config.toml
head_dim = 64
norm_eps = 1e-05
tie_embeddings = false
init_std_o = 0.00759
optimizer = "adamw"
decay_fraction = 0.776
decay_shape = "pow"
z_loss = 1e-05
MLP neurons of a small language model. Each row is named by its layer, matrix (gate and up: input weights; down: output weights) and neuron, and shows model dimensions 32-223. Each number is 128 + 24 x the weight over its row's rms, rounded and kept within 0 to 255. Numbers have three digits each. A neuron's up and down rows have the sign that makes its largest values positive.
After each neuron's rows, "fires in" lists the words (lower case) most often at its 100 highest values on Wikipedia text that the model never trained on.

L3.gate3:156122116136168140159125117149109091101143133120136123100120134115102094157117130112118097102095078087152144127150147137105104131142113164122134127109116134071146106149133090084161154117104139106088121164151126072124118104118148097129114120140129125162157172138142139151092138107116123110136167173104165148152141139109115084157123136109089131131116148159106114130079129119125121161110137120112128078163127090092124093104137153130128131103128155123150151170156162154084120130122159105163158171122098171146151138156134108113157086111112100114152131153141133143138101153145119103
L3.up3:134145130144121148147137163122141169130127165133128100092166164134137142123172178159181151133147125129113162076078143176131146116165155156111172182116127147120114139088121157173095119143136108187115093129157126131106166115146136117134131128155091139118160100078097097109127158168115113129140094077136117091155141118116115159107124180140181147137106126135143117096169101137122149156165102102163107133106135104111094128121107070142113124130104125127127123119123172093116144069104134147162122105115147084116150122097109138161125114095154184153129135090160141104138135120172109154
L3.down3:103118144095127123119160176140118166132115101116132148131092131082156107103132138147185142103149125124152146156112164126145107078153125125167183134100104118147143145139139139192122153138121133127112130074104147128140153140094099099152125113138152148089115140139083115128157140089172144146121111120170128113141119139138175071085148134146144116143100122081132105144141124118117153114152120115100136090129136121128162128129141144107139121129108129099133127125121111163111100110109077134121165126142131101115131133101142161107137149091105102122141126098118154136132118120166152151
fires in: "at", "out", "up", "about", "phase"

L8.gate699:124120115100171111128098114108154140143092117165141133111139143087106140123077124158081135162105110142143135106117087073109140134115144121135178107138129168133114121106112059144188145095092176116106115163122148140122108120132133152169127163167105158169122159118122113140141103164140152115114122135146115149163130158113156116078154101141107153150154145169122146152123152092131138159096146124112095145173111182146135107133196147139147139115124148139124101108160109099126106144080109154124113125095089162148159139130137144154133157129109087136141109135125157150162128126140189144
L8.up699:135171093096135136150143103124137115149123103127144098126123108110116152097140132137178158128169120113130123118134080125154091131136163127093164138154162138122124115155129111099132141117142163127151150163087151151145133113151063155126140129135121138115172158099140166079108130126150139063102135131120116136144129116158135145142099127074122139139140125109110089162099132102123110109141172081156183126085187151155141119116138097115093149121170151113156117176144128181126113121127095105151149096139102085071081133134120108118123148116126103141102089135110134111148122139134109162
L8.down699:107123112137119115103137129151182108099132066128088118116173144146127134104106152102158116138113112152095164142117146111187110151131111129108122125128134116099110117115133092146122089085164144117115127124145129113112148115139169111141132149098106171119126095139151139118145139154128109147144184114154110103141130131108164143124112136131134117119145155148140139128129154158153108136140159131124115128151104148141147118094167157110160156144117150106103120098195115130122136097142132143146157131141083151175138119140093116153121104139158083125149149107121142130135172124125158174
fires in: "the", "of", "and"

L6.gate209:110150130161176114138091132117125136114109143111102106065127111126152152126141111126145095130133117131143121133162082139115096051091154076147107117126112185146098122132130142137143102093135132095108130120108115114151087132136129155131147117116120115158143142161134118145128114191134135165179132137123099148089045164159167125152107120128099106117089161105112099140132161118115119127132135139088177127101104141121113109096152085166121112093121109142147151135142148124134102103110192112075197144104083105166115128146130140167128109129166141121106131140122147101199127123079087161
L6.up209:144125137124150103140121144137141149117132125129177147106107081058149110131140160135122119099176110101141154111122094124133144119100106163137167074146115142119130126126136091181076095164158132091131128140137123129140118174135117101117109085110172115115095159083125166143121123135156111143090113124128140121136121136141146093116153083124113152133140090135120090088134128089131121183107140100111175140111132161077102127166109129116109112160111124121130135098095081065103137119100093136066063113096113089140128140109191132130133108127146106103113153149097099133106128099123109148
L6.down209:126120129105139125123099158167104100163105115134131063147110087143106152143204140155091155127120104152121148132162108112106144161128125164108153098094122152143141114090131153082154126085153123122085093163103131106083140148164132143150137117138111132088141122139177094121121157114102119112161155122098156114147154110098132135170141112116157175147130139157105146125121117144080142174112141080160096105143112154117099123148177140093085169105114173149129118083103130143144120099140148125141156115095122157100164119131167137117114130123157142155147118139105170123121128077167120090
fires in: "with", "to", "work", "of"

L6.gate317:119122072138122096092130076135100107148076147105104138153116097092148127188137164102111114131130117134110115161133127161132088140156073151108160130153126129100117119125130134108102126125130132112106147130127132087087145113086089136167079081132148114096143103142112129164133185099118110143102139148147118108167087164153131107137102139103160144111123117116136140128145086118142121110118150097128151191132133095111112121109116109116075107107117148089134144135163144119133133065118120095120104166082106125124153160131151137172120121106160102102101095169172121106142134114140111106
L6.up317:146128138151118134166132130100104164121106149112110136133140147122111141105125144150123161096142127116144129172178139186152112119082116146139107140104110163089123129163114187187113107130096145191118135134119125067086118135075133122150143092148143134156137173112165132120112153108147128083139102121116132125143144130098131101118086093164130123119150094139136097107103143096156101162121102166103083097187111109158106134131096112109097111106107117125139135151107129136119115107095063125131133146114104107143108167118100166136099103130159128134145121142088151149134136167144084122
L6.down317:146130138129132150172090141153140129153114075129115150128139157140117097121152118136101125086110169137113106117163070137102140091131101139107173128141109103158086120153105162124111135107137134115111135116172124095094171149124156105144112134128088141150137097133112119139131139133148093163115097108102162115151156172132118124106067132140143132152166117083155150110115088116153137152156074156104134114131111117142131090117123139154160134135161171113144116131095144119129106122142116113150110147110119118154153132144149124124164161104182098124145119148113133136098162132121126147
fires in: "on", "out", "in", "over", "up"

L6.gate393:140108128101118099146125104098191129137107129123116119186092118109126098138136154160149100097163099127126105124123151109134185114156120105152165126108118095111140170120100101164169147164115128107151159134117154097121101082153132139112133096115126144170148154158121134142180104086151134154109149111135136163113119121118128158107101117148149160126170145145151107155114178164110133092172100138123155137116099128101144117113146149116117144169136096115099146116111137088091152095075121131122134121143108127126085115162062170127150126127136105133132106125101127122141113140129131155
L6.up393:115138126124147129126164141127107122129134113113129156102135131132133138108147151149148140171175177125123122151130138155137113146105124118115151164143151138123161105142143146138112123116136149128136130136125140106121149132131145113158139148121171149119135156127132113124089072122142131154136101147077176138133109156114145156126162165139088104089159107131127090104102129107090141131141125109147121103096178142090112105093141111112149092091141118129159135117164144134130179097085117090112148111099071104133132104101127135107128107090112154122165104101112154105105095124135134098
L6.down393:140145127123131091138160114105119153149120115133136166117155115149110094102100099117123136139158174114143161163104111132101144076149122108138140125135160123101120175180134142104099134111125140086092138146118113107092121119151110123133135173110109189139160113123136109146096197100201142130097117111126148165095123093138143137135139101103156140101132122074118115151162148096134125067103155176133151127123128104121150159183123119092156142176108141139115128107146139142133078140138109139137131108095154151117123135125126071136129125132137146146141115104117156098115123132151112173
fires in: "called", "to", "or", "known", "named", "as"

L6.gate65:187104121107109110124167114113130081121172109151121113125122143130123126112181141159113119167116128089137124134103067098150115131108157144111130133131122168110123167110173128123119139127119154077135150133144084130125108141112135140073143124140145165149134129148108159177149089177129107166113130123150136119082127101138153117130125146107097117192099152176148145124156134128120172087120113083125118161126120136129098109109090159132139103151159100134143115160134094128119107108163127103122129138108125139086124127154110125148124138101122116148104138134132151122127090109093104130
L6.up65:130115094123113120087150154117161126108144106106112095070153104077146149105123115142185123089135098125109127133167115130082128109153140125123149125145124150123128097135137134143084105103143133099101141147101132123120131148139143146065082116106165127096139164113125138090123094155109157132074144128121171142129166165081093153173174133110104154107188149089137091134114125128125121139167121106142148149120144166164153127159132106104133135127127136149108118100088167093173120122143146121126133098121138112093131136102127147151154151125163157105136126140107143151133135113149152118
L6.down65:118109102170129166146105101105135148095132116169117118141105104114111149133111129094154127140170109092144156080146148176120106143098084075125146143113144102103166136146155125125165155130099112140113139144153129115119082123142144131139148152138147107129119107142128090124117145083112112130150106139107130107107137088150128086120105103174131123112103140086066126149110117121131101157142135126112103140088146133144136124139098108154148151159121148130124123152112139172132122119124162141138076158128088117142061143103123086108095132173123125103147147160094166130114098122122112148
fires in: "first", "in", "of", "that", "to", "which"

L8.gate881:118110120185122141156096105116122121149128120112087124104161115118130121157127122155094136094136118109140147110117119132160125098120144131129138104138116217144096115115138106147118121120133096132119142144182071163089130118095111112153149134103097112177085125159126142128102071136122112140132144139117085108177118151153138141134112137124091102150152128129120122149095112147139112134121163112156177154171150178107143110108156139176104128084144136133116161144117115168150066137121151122112064116095170113108157068121192129169146168118111102125135087111069095110116133140140110091
L8.up881:128156096131097147156114152146116157124117107135104157147147127090125176114140113154126144089184172155136119140106132148157090093101160142128134114135165131119116126152121127114107129125150148099119149151195135123113084121116114134075114137150105177133145179117123068126103130118108130118142168135103175152150053155174087137110148121128179138108155138116141102135097146128189096123150119125135120114139147140123142133114070128113121162097124125109110132095099109161133106125103146150129107139157138141118151139137113151123131107138116118149091077113108092111133097143141099175
L8.down881:126157131160116113120136138112093091140128131135160127108148138136153120122137141157097127130122108208110125132149150136135094148129097128097108153105112178105135156088140155130133134146115114132105149165164100121133110143156122106139165178102115156122101130126136131135143115157059150136135118120150104147128160122145143127151139146116155128123102121177167114150151130129144120101115125080113148198124162129132114128138134152154120136133091124139111125137116118141173098133111098110125090078171095143152105115129137130109151115167145121120167111112069147155105091142128099139
fires in: "in", "about", "of", "on", "to", "with"

L8.gate73:125121117172126159121148090114113146120137117106079137146111118133105141133129121144123096184123112132166123093065140166175095134131110117125097116140102154124141090124145102100114133126114129173129151156117119103098143103126101100120163120125117151168130176200162173154152130113135141163121119118091138122134107130119183138161160060173049132185141152158130147083078140125102149117119107101115078173133125127114190133142140109128114145094113148157112165134128118166105127101088145130154144159102156142128092135104120145157123104131109103154126126102137119136141127110131105129
L8.up73:149129110148141103093147168123140142122148171125146116073130135106135129123156154117150124151114105114094108115072083144157155113174147130116141094153130096104102136179135111145122117115132145149101156163100086138121156157112112118107141129103085160104149150145133118127149124160124183152131116124148129115115138114095141135123104140102155137094163148090133146125117082184086085130127123090173136110111158120151115095159114118144102147089120138135112101167119131135153110110119145155154125107115107127098127123131051167110123122152087103126151152148144125100123085151115093098
L8.down73:088104172091123066159120110136082129131150143117144086121105083093079122158152129132165126154113144149135154127108148164110139120117159197168114142101140150101153142110158103126111134101135136108145148156084122129161084122132142121157138116127158131118115158147115119119136108084169121117090126155103149075119138138136168152112158075135157134128116159104146136161166126119144130131128138129120107098130115133136158096110146151127131156117084141143146152117147093088119098115159140117091102095112122106139160114127123139159142157142128097124125167121154140086124185101114141088
fires in: "in", "to", "under", "into", "on"

L3.gate161:204128097118108102087108103118135146150130133095132155077139141108131133147135122127093104108156105133132157123118118071152097127135117120083122134109145130089111149128135123141129111118133144126142152175098092143117150166100103178137141152165129129119136128156152147157136138132141159146124097156137136169073099140126108091149132131103142175143140118131130133152109115128130158104096117143122165163122149126122129127111144106132144115117107113118149114137148122162090123128165167120099100163126093111114155123111096155108140120144107124138153103139149109107174137128123095120
L3.up161:136116140088175095117122153101134141120113124135148092145133128108166164138120163088100137111160124136086103122099126104121135099146149162142108161145125127163053111117140141107107126156143141124132124127175153081138111148107128128133098143155181097113105117120100128147124121152146128124138110115142126130125128093138089139084146119121106074108149130148143125135116131143158125181122134136127150137105173108136151134173174117117143051141189112100123111061104088094150103191125108192115118126151106102142206141119105104152157176109127120121121122111111111117129111098133097133
L3.down161:154129116092133101094142140109138139129161116089168122115124119111142144137103089129149108183140118139110134109113111156120113149133102133102137111138094136167150153134118113110106113120148178143160125134094146119150105115136149147086127096109130132150095132164146121133111142095205117149157136134151126104111134064137160153060163148114148060159116127108135101118150103181124111141143120055139132151136117129161134130158084090130169154132139154115143158091063139153087134117075130124136107119137168133128109083093162124120113192110135138151126132171126152137113120120102145129
fires in: "to"

L5.gate778:087079128144105094090168158087175128115147117126097104162102125131136146119114135123175109115132091089098108135117102115110129138132123094157109140141085157105142135129142129147123163082087157120150114143141121156119162146110109136096103118131165143123091152078082121148136111150116102137136181128117128134133114117110110109140155155103087157129175155095130153135121168141151121109133115085141124139132134117120086153096136110116116175116144143115097160098167152168140140129116112132130138184152114177108168149130093145093133114110147079094125110147100077146124139115102131133
L5.up778:090100136122140130119105127089129116145181116089085112126125151109139129172129166164101142136155093131104126114151107137119144147116160141098168135097129132114125147120148097163106147146070119115110119150080118124134136160142104100104146122100139154116111113142159129117160089143108140155104128124082127088162138144148103119154129133137151107095121115150146137143151125164126173159120133139095163123160139109132116131108114105129166138183086105125065169116112138164124122089077141116115138179103123108113112124139135092148167126120123135096118144116123091161126176065091156127
L5.down778:131147092083096169126114143162111133154124141131119107149147141139150090151111117148105127155124170107131101134121130184114104127127102128099125128124107133133118160141148135125097066116129118160121141110129139128092092131147131124097134113106101073129152128107125101107156150131000134148132118135144143128150131090119109126081098117116143114114128113166129127089120085112118120111132123115114098111123129117103130095123151147127134143150087102134135159125136074106126119155091165143144148123147156106159093104123148111162089113117143135130112134130121160116112154136152158121
fires in: "of", "s", "which", "in", "had"

L9.gate884:101104097129118121130099075117134113135127078110100131140145132122112097113133128155059111104139160122127110112150116090092130129093118135124124136166102084169112172098097117155095158115110130148116122074098071122120169139098130138159101147101123154123094091161106134113102128124098090136128148139111115152131103138153131123124119124138101133128158139129137162131148091117152163165111117112150088138120105147135119100101135119162112136135126145165119159095198137149169148106127127113090118112129111150142140085125113123152148089172077123130128139128154172113082183133143155107
L9.up884:128113119136139135120135146152131103114138115121122135095121112088150107155129105178158147164082143096089164097151115135106091173156103181131144128113129107120142104138114118117142122080118148160110132130107118130132121137111121115123086090142142115153161121133105138097153125144123130102105116125109098097142108095145120140162142137118099107117112141079099068127116121105088137134155137144103139122137113121164131110133134043151129108089153120105139147145133115086085158129084154170123099132166114151123137131146108117076149125145152133114144141144142126139114131125105080118
L9.down884:133127125128149115104122152087184106128117128127085123142098130161152132138093148118083123141147112164142116132128110128111154097110108100097153074156108120141170142132161160141148117140141124122120111109146078132127132127152123140091086103159089168131125122091111121116089133094055125112133132106156101143115124150128128155086121146126143171107161119155091140104157149110102114134086131146120113114151147121109157153109135097129106122162124121114144120097241118153105109143142134140137105100105118137189121136141116118157086126116116118118180132164108130125094128127156156136
fires in: "the", "a", "your", "its", "two"

L8.gate167:107111127110134154103149166115130144163104093124118139137136150135146103124115120148158122123116093126111158119137114138156094116121082141147125107159093120122117156089096095142123125151127161125147080137092158158184114105093154089151074130116104152093124176112134154160131117109157108105161124141105173094105098147094106149120062168117140118101145107139128177152109102151155104141133119115120121133134139129125133154141165169166107170123197106132145117145084090117129105082090121142139127123161169137128090140124151117154156113137124114107181164088085099119134122130175074142
L8.up167:129182144145139110125149136113149110098105095151148122091138119136157059164088137111112124101140109159122072124112135086134134110122122118143130113104100081142103097165159093114139125169105165144124126108160142162197151138152139159100100077142091102145149142126159097123181110149125176137126172148159115136111138172137150173138102126172129150105107147148089147129173097131089114140135126119141173145129126106109103134094105112104095127112109163136167111130128091149165130169178115143143128108128124134131136102127140142092124120136158137147118085150133147119186118114137160114
L8.down167:118133166157093140158088149141107141108126138054102143141084102100159181110103137111166130145146105146151098147097101083122123107124123115135111100108168141135099125108103147129114111143121096142130135143127098147170133076121105104108115149116179106105095147166164121165140128111055131149084095170119135114142101075105129151127142094136147175129145111167125123153100152166137134126140134129123172114130175126095137179148137145110124140150108130142147134102161145134129099087139153111148138129177127136155138116141131119126077151161168143164106116115126113128141112144081141136
fires in: "while", "was", "is", "were", "being", "years"

L6.gate765:095160137115139108127149139096120135122151134096112138121095148110108122136142143160179091141137134103136113146132101147141140143111124130111174105130118192124134139173150100115121186121093142173149139176141110086087106132133092168115153138084140106162152130162130150111096085139151162132126157136136123144124132133096103119137108147121088117162131077130162107131113112129121155107127155128136058117121102139095121117133085124168115149109112133146111140124131103134131132097126115138155107181110123137069137137116172150109138120101106146104129134125121156124111104131150138093
L6.up765:152135085126113153156108118102176119104109121136140139120166130138147098163171143126143152125127105101134129108120111174139107148175114158122119173119111139121171123114086139104131089104102100151113145188136130147127146143123161116140156109122131093163130129151158137126109167150114133139099132137064126150112160111101099137136103110160123132163139089095173152130105115127074096147126105069106124142161119152156164108119117130151108132072088173127103108108140113127118119117168141155135123112150124098118144103126110116147124153112130118145092154122120173110115139124154093094
L6.down765:140090093132121138165129101075145171133158140163111106098173137170125129148190094112113101093187138109144140131130153133141120119158149184157172124134153137162175146088119120103127140134145131151098138166106161135127124131116130143151130167123109108095147114139111095130123124121123127128117108175122090157130128106105097122164120143090130080137124093116167104137116137108116146124120099137122148106108118134123138126125139116132153163137108124139147145115155161084113119149100134132131115119154144114116163136144200124120120140110131113147077135153126115145137142106135162120
fires in: "at", "to", "in", "for"

L5.gate565:155107109114113147129125153162163151142123126103118135120117129101155162179122105111134144097129121151140127140080071161141130166132104139149105104113138127077171167139097105120110125126123086137120141153114103135102126120112155114117116112110115087164133101149161104140167134123152058136112186138139144138130128187070180133118150133169142110119108123157166068155151086160151122077102117111111136141168126107154097119118145145123131138146109159142107161115097149139089153108127075107136209149124114127144125101140142125129108122145127131145141171104116093149141144130114116148
L5.up565:116142104103106126133128104162113116108186099113138100135141155115115146111118091111165088121149148155141164165099143107115131137130128178099191156170125112090155111101123131113108117141137136128133099137159143123102114107149113169149126147108108125122170131137093129096125095104116140113113101103095078109144117163161085124130117123122120078103087133098136097089111205100088150157110142144129179158109108138137143106115149113144168144104106105129125138105095078145112161165101138140120107125094113116096132115130130134094161136136112108132163117122154117158113164112126168109
L5.down565:128139140125144080144123131135155126138130121152128128093127157150107127092131093137127141138116120123163123147112137109146125151123105152139189093121142124149168104116158116146197105131115140135138104119095103132135134141141169103092111113110108170142132125150174104150085137121199215127139139116114113105140176113107139095135137120127123146114135129147133142149100106125097138138118115118140136071128134145115134136125152130190079090110122123156122144100129152139125148098131088151138137116118179151103110126159113128112136120132125172090134095106133149102114114094136088112
fires in: "in", "as", "to", "with", "at"

L3.gate978:096136098179100158104160147096146116127125091135143134093135144149127140177106118141126123156152155138153121169080129153140143114106130085139139115151144142102123152145117162089136110106122157159115152143087140118126124128130116125143113105139083134124124189179180166134132105129131132139132164161151116071113104187118138179122105174108149134174116105161139138134159100144099133134137119116151156172144121166095129140081124145126127132108121159121092101118100137094165138086120113152065133158134115152126122111146150132138125149116102153107126095094127149128131160147095124128
L3.up978:121133144164176087129113129150098142121088092148086148111144129137139145135119133098149066139133096153108132148128104139097131161123151133163139118109170143076095104136107134114109128164149157140125109072099098101141115132094138135102103123140082097103146108112149156160122132101117111111092111168128138150119104155115105152149131166133180108150147190130148126127144124142121161141103152084126108176126155144161111157108092111136133110166134115119091157187104122116123110112129134133137083119114134131152117130124116133105121155144112113112124126132117151199147145121157146149
L3.down978:133161139100166130154136151167130099132140126158128092167127059125144115115126127107132108125104142134140116120093137114112138109140142161115100092135135132168148155123146121150159153141170128125138132144138136069095180130139076124129139177126126095113119059125137116148162151120065168120109142156109143129158162132143148129109132065147130139173150140139117135110150139121135107145130114142118151120163142143126124142143167100137084103108083096142110125174134147099081142127132149079170080144152169117145131132097131130132119132128097120121100150144108097150134117107149099087
fires in: "by"

L6.gate409:093114119119160177094157133092132110154104115112131113072085152117096137150111111158136095121111138097118191071125087159129102155102158120131140137118112153158131118092118105165142098115159170110108104095095147141191140091117115076108135100151106139151143126110117201130154120117115128107144158138139149089143145120141155119154095140117129101116145121163127132151101103172176125121152078097083140123169150162132100140119122106159134154137173096114110131081107083116184131120150121142104137125104143126090140094118135184109149148126135100091128136092135097128119146156141123138
L6.up409:148093109124123109132125129086118115145115125153135151098131166098149142085154111084145133153118113139125155131111154170147107124148177163124139110113089132136091147134143116154143106114127102170166120124110168105120124133087154073182134084144174143065121135167147125159150178113122166172136118083083112099126147096144163118129116122110097118160101115081103159110126142124141121106133124065103129119104131130146116115137084136160134152098150138124162162083177109113127103145119075141147192098141155177128196101131132139073105099118101165141137187126123146114129162130132152120
L6.down409:127125112141126152133158122097134095161134108149098113102136135117122135142089073180135104123144110110192096107137107083147115110147127150109119114124129121135156118092092119143188074128124122137104114122100098138176135126109094135149130148082103081128130125120139156133114116131091131140100128174157142136156133161092137155153072130121145151134168152119165153161124132130143092109112156131094148157126158109155143150098079136095113111134165129125135121095133092135102120112161120141150145147116112104129130095103134137125124128142158090115135156113138119128097121150110134084
fires in: "also", "while", "years", "though", "time", "now"

L6.gate128:129153120138107086130167131079154154116160126081116125122135170135070130182163143133137120158129150088121148108142169099149114105141174120103122124100145099113143163104094114113112140129148119113114126134089090100171135116104124129130162065166142157102121114140146133175117089148140136121117115101107126106072123144164118105132097146154107132127104127123116148105151118115140111168124144098129117099130111112141110091135087126124135152109149115187120152130079116163097135131112056137126131108107175163114136146103154171123073105083121068118101166159097127088191124102141132180
L6.up128:118078162108136103119104103130128117092146120162153114143110092110161119076133084137134100145139103081121142137140089126120114122167122149137145119101130123142125074122130138128148107151152180103140135131113140091143165103094115162099093127135130115132155106101178147132122133099118125143094117146119119078131160115101143095155135134146148141145132124168088134123122166121120071156093157164100152112144128116153129165133133116135111110155133084164146143143160110131114096137126084111149129137147094116085171131156128113118148131103098159124150101095072107141095129129174093132
L6.down128:089108136134126133137114137145105147138129139124174141139172114133186139085105087102110129147130123103145103130101134104127118101094108115105125131148067157131159125129118120112096141144146127166164130129098122089170142077096123150134155130145111130117134108113111137134139158114124169154135118173151112139145154157156137131162125124126163140149127103104132118111118123139125144113110104121123154150095138138165156197128156157132178119137125124106159118123142115152117127094145128137109132135122100124111131141130103139119152124148106159118135152086106162130116124166157088100
fires in: "only", "up", "s", "in", "first", "being"

L6.gate692:132098112157138101156128099171102157151125148106115127116127095132127196157137180151125116098122151086114124180163097144188141141155151135090123152097133154117147157101089164114154119078170122139088137135120148078145168135126145138143104103126102111106183147162139127131124117163141149102088093147138158081150103146180116124111151171121146134169144123178140149140104165108108135144126093127143146135127132157120145129094125088180100148134121125135094116132126124087153121055100146129090112124123104135124139147166115139149127131098110132112108113146148093151138167102162112161
L6.up692:174128095127098083086172112173102107149115107150139160112105134130144121162070076141102110131174139092107173163128104116109150137131107161159161132095148174141139127123151099142133099148157147142123133134141101114110117121121173119118134133146130094127111148109099157141127106101141144107113154160161131126161133105142135121127079145113112137090106151172173130140159118132133155129151138123092162079116145158061119128138160104150096113123143146131173118105119147101144112121122161134147104152114120160120107129111080141177138144107155111099143139094081121108141142152136134135
L6.down692:162137089133111119093135100153087122152156107146145147105133146124151118134133150122125113147114134130137136138147122152106090110138137152125167150160110105159085133139151083116077126169111152127142145165091138172111116108104097105137120137135156121164137156125157136113113135166130111137134153199151119095144115147141190127134147119118124128154179122129097116138147146078132167117085111104132152151157109160137158111149119114123122133128075150167092153151111125171102079166116157136118094108123145147129149123112135089103115157127198130170130114108071116105129127121132151115
fires in: "to"

L6.gate470:131111108141110114096122117120143113136121117112146118099134133143155109133107126143149117161133153148136136162124066133189161131118122165128176140134089120111114128119129081129152131148126112159135123170090122150163125142145159170183152080111094148119122172177146126151111113154134111150167174150127107112184152176139151119109130123143156100131174108129146100155124172129098157128120156149111165162106163129103115173148155113129139123116100137126112184160141163135108090115094132130128105128130106147114138128133136128127123187124111176164143122116124132129114158168118115107
L6.up470:138073138119136078129141152093132123168155136154148101136128121161136084125151112144157108158156108140139125136171126113154142156155117153160142123109146129125094072110156097149111139113114161152120111101134133108133185160130095108150095144111103119099148082105152144139118127111141094142149135151099085151163101107098139179129111151121147116143119119139120140157150154138125073114133121130108132126122132156162176132088094146119104127099121121172074138104122123110123137111158110147105109133142127150121111132106120133147148128082081163143078131168081120132140143120096082116
L6.down470:155119128099145119102154108131120124157122159192127067157145158132152110114127115162096145107124136105169100135142121132130167140158121150176141127118165194097105165126092112123147124068091133121173116142101149141135155109122090128137146122119094124152118122156139149156116116136177100159148159192124145151137112103120146120134148119113158141129138117143097124164125088138118119122090129122122088129095085131095071104136127127062108088131100101130101108138168143144109140115126110142157128130132124121082129108121127137112122100095147152135115143105158146132141128134096126114
fires in: "by", "since", "in", "when", "as"

L3.gate850:137162100114122066092134138128114178152184140096125133129106110084161110119131121148114091156145127091128158139125099110164128140164122120088119141153117179092101122135120147153111115122114156153117118087164101132094143175148126154136145131162149141114121182144139140168143130139157151095114143125094115108155121146127146144140162088113107127123110135147136109185135101132100103108101097109155155124148137165109147096082118140101126127151106141170101159098125116096093116113113097183093142135150098112134105139122144171148155120070087123175103148085069172115136099118130124148
L3.up850:174132124113162139111173173116115115139120150128134099133151131068110154088126128083153156138133097109147136121145133160086116083120144120143098117078156158167130119158102112163104154193157116147144087125125117132115141138176132137113155129164128129123144077111179158132107100139142133135121117110073115103123117123083115112118114120129125122113127121160135167121121112124104144126125153068169175132103155099119124087152181126150109141133109099095122101166132141122126117143135114147122110117107117138137153111063116160164132103125133114103080136152164130131129120140079121177
L3.down850:135097152146185116111154136130144124132180084137131101134137155143140169105117127112125090143093138153138124112131077158097137130111151135091106102126116129147133118122152145143137109134125148139146110152111154146091134171117091117105157114087160112120117110154145159121149176161228178126160119134162096116088091115141158120133115099108133097095111061104099141134083106150125157114112119105118130123091145159100089120178171106090127142096119116136134164172139103118119123121164122068128108095123147160110122106110121146138094132112113139150149146148128118084074134138134119091
fires in: "to", "more", "of", "lullabies", "be", "it"

L6.gate142:122160128127143137110104070089162110145142187134117107153145115104144107096097142087148135136098139089144110129119111142109125135113118090101109101149157132083124069139125117176123123134155099120143158108098117138141131097099136136189080132175115158198094166121148098136097097135173150127123095110107142112114142176149154112111152127107150140195091110140103121159126128088176144137097114111131110149156121151158116129116123151130101143096104109137168157085135090106143115160084150145140136144142149142151099129145114061098096168152099116117157089088108119096093130121116140109
L6.up142:139111129114132101073119141131116154118168108161106133117116139134142177100127153081123131110155114178118135109108198125108117136107133141156149158107116153113161111133106158165113089122120126107112148159160132159115162173137142088164125135106148097095119108114090099072113108156108131101121153107115126128107120145115150112133155119109161149120152108118130132141089158116131087102112156129093094107143130119142103126153149116081108151126120174136137092125122136148128077129196114116144154085120105142174129139104080158096113162121096117158099175099112110117136120154165186132
L6.down142:120112106127100148138157123137077131150100120133105130174176121140152124125149108140140137125081115147131152169117130136131125144068121133152139137154100142104122107116118134172104126126157142096109129110185135095150114115131127112136131127129130147096147173118122092136156121155164119078108125131138160142142108101134146125140098144109115115137092145150129118118143134173131092109119144108098097121146102116149114108119082072102127150151184165118112153129185120149162131120104161120086131136194124161137138140116090127170141145150101127090144135111094097129157100130133135125
fires in: "of"

L6.gate397:182136130106108120166178114108146152152105138108156142139068142122117088095112097172104139122125149087102102131123081126168133120130190112129122118154119126132126106108111136146125165115138151126114143132171109141152110119153123140122114114153143139171147115136130113171089063093107116146095119105124164175104097157111138112123170147116047143130119149102107110113130136104121181132134134093136160141092143104188136099139129159119134145088126139138118127130106117116134147087089132136137144146071120150154122131122107188112134150078114116112117115099125161105134109146105168145
L6.up397:156129131157134138136144127093082118137123113117151136103125144139119120104158146107166121117152159098121175113164060132121175092152137137137131175093157125091173144102095119153134136143098125086142116131102136143111113143143144146121124129135093119131134136148144139089159151103107137146130140123119122115123105102107168159102138154153164103154178100118126134141138140097129133076170114142153147106166136100116126085132128106090139152086134111102099136142153133151148139162112130111137135158115151119096149095129089157145101097112152078109153147148159134115180155158101153141
L6.down397:142120132095107096120112115112119113128150124090132174124144121144137091074116126147138172139174137151051105142114103135205164062146130129113179156109110090109118143101123126166124139107139148118092181155147120117129122097113140135113106161152152143094139149112106112121156075138099134174125097117146143133159145122130102092182175117116170135151122156104127147133110126130143129095166143176130154122149155120155145135153131113101102124139154143135105092101140137127148110116134106109124163126110117110160136110171136070096137124121095165123127132107141139159143124110115132160
fires in: "called", "as", "now", "then", "renamed", "known"